MLP neurons of a small language model. Each row is named by its layer, matrix (up: input weights; down: output weights) and neuron, and shows model dimensions 32-223. Each number is 128 + 24 x the weight over its row's rms, rounded and kept within 0 to 255. Numbers have three digits each.
Before each neuron's rows, "fires on" lists the tokens most often at its 100 highest values on Wikipedia text that the model never trained on.

fires on: ";", ",", " and", " during", ");"
L5.up839:104114122108098128126136134180132122178113121108102120135159111131154103095117125150161160120118135165148114113171127094132141123117125128141093127155139138098107086168110111142152140120163142138124127086113121124135109163145108155148089177122120149077124127077096113121153106160200186091132133091132150157132103170122123120149133172114101149149097124128151112120106177141135110082120124137111162155098114128154131127095116158136104113141120164137105080112118116140133141109116130127131126148133132098102165099142136161149088121141132161137146115143101133086102143111198121096
L5.down839:152127125130097093095107128133141122127108111116143112107145140108141099113137120133124054148162116120167113129115125115119157116125114113164118151127112127131121143103145128157079092125125104181107121163135110166143124101141145164123155106166154112149110124097125107146114126111110113151128098121146117135155168128097143127158103076145120155136138084127110122123111124118137127181201104142131124154125137183132156135141083118134147156099163103184158116154128135129096136137186095101173144151139133124136065126100126131090115137101137113105096141125171182128156147122104106080

fires on: ";", " then", "),", ");", ","
L3.up173:152104124132133106074114148162123086096119169146134176153091144112169153166101121152152114150166114130129115104126127136121126133133084126131135174086109149105116124211122145146103144104165124099074160097131102122130179135095156097135162135131161121121133119107109151100119122133128101087121125102119086174137110096137163095147110153118091101133187112150150096181104105149179131133131126131132174134198133159160128100139110135119091153079141132105116144110131130135111131141132120125134116139131134111106138115148139085175114138138141131132090155171107152122153138150136156120
L3.down173:146149108156137115089158126157136155121136161091164099157115126132124103129112136101151163195128165145131094113152120137118121162163129088149148177116162116122122130127122144113194076150142146123141108142147122158136129138084089120127143145107102161094080126094134112161110104121127143134095122114137141128154163127101136119171132069144135121125146142076121117156118147094147151119108135104129126132082137125145123099094110123113164112148136137139152101078151121096123115128107124114117100127116115117167143109118111132160117151168114157132097116155156129081124114086110112161

fires on: " and", " but", ","
L14.up922:084141147131114129151176140116122146161125124146073162156153073125122099102108171118145153159124131129111066128102134118131088141135166114153135134136103115100126120120136131126146130173159143132115105118139127170145083155109161126167129154101073157140100108148094123092124109125131122134142102114136125173131120102158077112163143173120150162141141151081149072090131128115109097094154133153101164154138074092132109128141125135143117121105118152122151131076132135116123095123136147173164121141154107087156151121123109125114144158144167094141109145174108124120103140143130138127
L14.down922:172098152112100113124102120168145111158100141135140121140197133139118150111106130094134127087100125143125145155149161133099148135148125119121130114121122091121109101133105127160136158132087154146149133137106140147132155133129139099142103127067152082149142058162170085166086113119163145110154152137115116091093160087144126145054163066132135107115113121071156126177098108162146110072108121132132143102135149151122104115114123138091114134122147120120127101109126119157133105154097130139144099129100160145115112124115114122153161109149111137143093115123094114129159113078125135144

fires on: ".", ":", ",", "–", " "
L13.up512:136104108120106141081121146143095134112149146199106172088080164111123141123129114100088153118124128138139128131102108136159119132105116130129138157142136167126142179152108130139149091114115127104155153134083117140146124137120115135120145144112164148111117085092119140157118125092130107114185170125124108160188149114141100113134115101132145150127133106118104085138132100086154129151166162116141126118082129159108146128128107137106099132106189134146130124118166110102151161101090189137131118179149137164162110119140116124147101167106115161121156152145101132117105104108103143121
L13.down512:122113113107146150114070114144143151122125127087113108140115143138122143083186098085119126108111145082144123157111156120110108119155142136133122123129111143132131139195113119109155155105145124147088152126135099115134129122098128160079089144129089146119134140119161160106101079084097172162080177143112115146084173131132141142129133099117192093126146157091159141163134107112123108088113134136129143129136128086145109169178080096145117121146128131120148119136122118121172145143107155099159126187070131128118064133166120154166179129131125143085185123122123116141143130109149110131

fires on: ",", "),", "-", " ", " -", " –"
L8.up279:161150126130156132106155140076157115185158155084163102132114144126149106133114154116148167175152130134151125093155126157118094115112112121097178154115121109107126193102121138186118087134134119090115123139138135110130135129104138167117109111107175135102116089114126131072160133120081124144127151126118155124129127116169116116168128164122122177138126145094150110162148080095146119147157137126124071147142110127149116129115127128138103142134087122176127115126087103121141119110111122117069107157124119164158146094130126118159127122082122114125109156150131126108128099147120094086
L8.down279:142179148125190098100139112172133140121123125105155116105109135147148144110108179094098094144130132130148142073122147102161106134133135107140145155109143127111105143162113112162128127141142137147107109121163164133113167131157096114114129127133121135101119173120124129125128165105146113077125155138126133124160166150128106106147118109105131135145151108126152154106142083138139092107074119153139150137122131111150163129136110102100092119149131145128152099152116163100091105129112113130135167091130111129101155094131087165082099124174088123063143127109107114175114147127155126152

fires on: " in"
L3.up858:154173075132079105103123138128135128126130116127147131161183138128105091127115127125178100117142121109140137116101118148111167084129149102088090118114134100120074111137155129145129116120111151115157049160144149102122164106142099117169105160140144132140145119134149114137129161131118110135110142144116123134092114121127103153157127067120129110126100168098107086112150136132119124140135110130098140164126161101137131117156131127159120140119118110133151153078108099119121088128136142146135183125161157152122119143120106105140139145143107162112126098148128136105146141146117088162
L3.down858:152111073120173144141100108094137125095130145153182122125100133102136135141128094176093176107078083146136148162117065110154136110140147142104102137153090102131122095137143154110097133120140140167144128107155142124134136123146158140130101123134140147092097116112135174135106109136129129108109110091131096112101156149129126123133105139130140124130152145131110173168097133088144118128110195119144125162094095115167123112138111094161111166137133130160112138107182093133087184122182131156117092094123149148114123107081124145157126120140142158117140117136093140156152169098159174094

fires on: ",", " ", " to", " (", "="
L13.up315:140145143144129168142132122143125168158146154117066158160160156129115118204136144106099158180114139135117122103141092135138117080128138101103142133126111193174136120103113152169169137167118119119119155091121152130094095134122103142126092124080137129163123105188132099144161091132086113150112115151145135146118149101133149094134093124118124199167150111100110102092125146143139127147162127126133111135144103116101154106128158137137087143154116182121161136143126161107123088164127172126089163111118115074134146107140140117097113108098149129135119093138142098103116122159152118106
L13.down315:091100174141122141114179101136172103116075135142147146136100119132119089090120076132138118170090139120104132140070146124152119157170188138138139132115129156097130136108081116120081155102104128118126080104146139145133149160145149159111173141089127083143123151124173139142094125138150132094135121161121172157107136074138140147072096143155136088083119129142122135114150144099106134127137131112104121143130084127120137128087117141129159136103144082114105104100075119148143159140126139167155068125173118124091101158141109099131143118128120152174130069148142144137157162128092150143

fires on: ",", " |", ";", " (#"
L9.up727:128151141152099117111090143164087159130125176149128128143130115150109096124112122087135136173152135128112121107152169099139083136158090136146163130072117097143146100153128126193095137151138117089118124109112125172132148062114076111116152106129157114111159093122135131147131140119140143147128123112099150167141167082071126126130105149165090104158142142144127134144139129129146134135114115100116137062142128116131146064100130081137128140116099141131158172164150157121103122094145127088127083114137134112148121076121133128159107133141133159117147122118100125098141143109116132100
L9.down727:084144159101187162110102136152097103149118110120149108106136130141113130147155173158127200133127085152131156124102103141113111109118137123116108149175138154133179113134110114162090142125097125132133135110128150119139116147120138082140122132071111122137128127108078082123156154095179168124130132151120106140166155139126161113087116130099125136102156143172094107117147131103143183157141149138107120108100119148142135133070154120142151063108143116151136153152168103144124124088160126146112101152093115111147158164135120118073083170115134137119098107115123125140106116150119146097

fires on: "ric", "al", "ative", "é", "hip", "ac"
L3.up636:079108105142106067157123103097130180127138136159176140126144130129144138129130146140091130131117121098139131084152131095145144141120115134121115110120096095126156137075134147124156123164092120161128151173118167144102128076131128097134103130144145120093117128128111135151148157121102175095140115162139109138124091102145116131085129092129143101126146125131127090125125115117140111137146139126156166125108113094134112121138107138116126128108101114157149113150098084117120141142151128116067143139238104122157174145124151124164141106125135149146115145140139143126108120121176119100
L3.down636:137084117115140099174101155166131079128164124133086147143130165114110117094125101161101133125125120150148125127158147150093147195115108098145127128114159151140132129109154088155110154148156113126144120128131119155148107153123178132147113116108124124163137168132125148179122124142114129139168151112177129113124110151105160144103069132128131070135098154153111130132116137136141103072108145124141096126136121125105176093117126147085094136126128111128117118077139131118131108164124127119145092137092162126109141117141100161120113110109146136133075120131111130119141117128128155118

fires on: " means", " results", " said", " so", " information", " died"
L5.up392:132088152143084103138112073107145103138160145114091128133112143118149141095123150184132104089082131096141140174153152109132105073099104124095098107114163100171133113129106129091157119142146111157132125112104143144119153130120119126129121104136147126165158109118139133073147148108161130143135148139132165183158138142111130127110092114137132113122119111089159139164110156104112108102086148125109089129103110148148112149142116152106129131156148155077134154155108160163114146133137126111153149119076158142103193096164102128107137103123126151155120084137135096147148127160118140149
L5.down392:114151195119118112136103121142119117133145087118150132132105131104133180149116138141092130157108164123098097127111083134138110127112141127134111169162109133142086146095107150110157119157158094155143128137138109165149127132105169170122133121130124107098104127115117159134087171132165143198127068111092133093136083141108123104135125109138138119087135163182116156105148119139153104162111137134156107137129124102136117100103089155112125149125145139113084113128139140126138149132075138115101117123114157093127092133125124141153115139131160124139088132081146163107094144133112156125

fires on: " Al", " before", " al", "Al", "\n", " without"
L6.up910:141175131136153088110108136193170133159129099132112139159145114127120141113127128125101170132141120089144132137169141125142171126153127146129136132127153127137142126095087143154087111144130142132143134132139180087154077120143147137119116122118137151114147146146107118094139133148135128118110110112117116145113149128107131132209130146120101128145120130106142082098115120109095095115128115133088128158112116126126140142149126161069138113126143175148114142147119168101163169138151086149114122086146057130147172117171119135104091179109147104176112142130133112116146112122137132125
L6.down910:117098080107108094120131107121118145103117141136125169123143121066162143144106117149112126122119128120099176139096110095159105138112126114079127120129127102168128109128095118118111150104156163129117116127151159145145140106120118155149138120094124138109140131123101122112119108116124129129111127130093144099140188132134092109152126096106144091128149094156115127126155137170129130104127090145140120136103130124133167143118102122164150150097150125162116176104141110119151137154141125063141074151106182132126126123146118130125121170100148102117131091228144131138119120156137119127

fires on: "20", " al", " Al", " New", " ("
L14.up524:112119146143128112117175144146177149123106115123142099118156104105164131135137140110095174155135126161161109143116148131119118164146125138121117109124127152142116164090112124125137126119140162117132135157129078131098084127128149109126114126102142112114059154115055100123119112101153127187102125144115120121163137143141125130159112079136126133115104100140145152102153092132123108103119135154136101150107137149162161122150112181086132112123126149137086143119148129099102094142154093132171139154191111158115127125189118118130122123126137100092090130107099111098111134150155130158
L14.down524:113127131127120161112135137150148101121095133141168085148154135122071142155098108130127106102168105107116149157112159122156092146154167135122125105131090162125130109110157135125117089140085087129096146109165108135142120112095145170127165138109128153153114149112134165081100093107157145124110107093146091108148141138108107112142129147115136152116139120125116139132146113139106133153174139154144110077125135117156159172104153133146085098190176139108175135142132102098130169131134132075131112134102150128126202128112146143122071161111112130158131160145148094080122132106065119157

fires on: ",", " as", " As", " been", " became"
L14.up848:145145135130175092087158161087110165148148123173099126118185127120153124123128141153160138131134136139107128131180125153122113107125109122110109133127159135092130185153117094184127131109116164127086137141070190106116118141148111146095070117156130149184146180155108120072130107133137132124135126135129163133099116150122145097132105104104094141170150110142122139106095140079145147116132128109120156080142137139160146120101146152121086076136143109104111141182142138126154131146138110123160119109131089114127108120124130139110138133150110129168096114076153147076110100145103136139
L14.down848:111084127097117136146120101142142121132121139113096145143129117058147102124168168169170137092101131117112134163113150152117097160121149124073116118115152120077101146115143077179081117147102135141186126107155155153104129155100146083113114114102113174120130126139156114171147115103146142126173133136140130140140114128138130126139105130117109129102115137179146147116151098155115122165153144119136141189129137084160161127118086097118102136114112136149168119127137151117066118147135110169129113110124097161128106140129184128140139154078138141126117131107109135161125144163147154162

fires on: " place", "°", " in", " age", " at"
L9.up626:137159097147116097080121142152146112138095155148134096170147124103126094132159106137137109125186142082129152111165159120112108108096090104131127066123154158136106097066124125118119105119124097126158110137169095099151055148117121110165107112121113155148158097111083120115086120138119142120089155111163122108118154163138121149155138119121105082116154145128098138138133133143143123166115128105124117163137128107121151096142165135103133077138135156124130173135118116140107120112154115162150150085141102135125118141188162126131142150134119154131157154154145079125131119117165113130
L9.down626:153131120121121125162129137097068136131147144122142108087122125116150144129083105102126150124125122153104130147103116135163149124188176136135105149121127144149158139182151117121133134154131157121123124121095097126160162124133191126155122185092143124149094139136140090132110116130127071163150119131122139089160191142163115093074100105153174090156147133074114132129146129127114114165130143142134175135127113160109060137143124168141123148135118136138128123163147140101103126150112151117120073113102132108112130128132100084121157093110135151135152123119114125119094126103137143122

fires on: ",", " ", "°", " (", "′"
L14.up714:114124162149160130062147141126078153110102116119136129135149232104181124150104135093155098136142146108136154154081112155129147118133088139102170162097102129155120135111118129178150118138126132099105122111107122124125143164105102120126147112126150148126099141151117143068136142109103118126139157093118109151126137140136152122152115134116181158131119165077151116145111133130195101133148149145152185139161102126105108133181146106134095138144139117150122128122136113086138115118140141129107107132127121174128091126130139081146138157095121170144144126123132127156133132113091140138
L14.down714:188156168144089119151099144148139157159130123111147143124117180115175099115109157166130130168135085113172134131121135109104130131112160105139084122098122126094116133114109142098094157104131148120115113143127106120109107126098102099118106132116141085151165110127176126144163155108131166107100113141122129139130143167092101121081093095142102174106146133150125119134135130097102079126126141160154181110100084176152101135145112112096171142146135104146147133111148112120125114126173155132138136142113096106119117105144148134129133097138156128136110077118087113102106122145138155113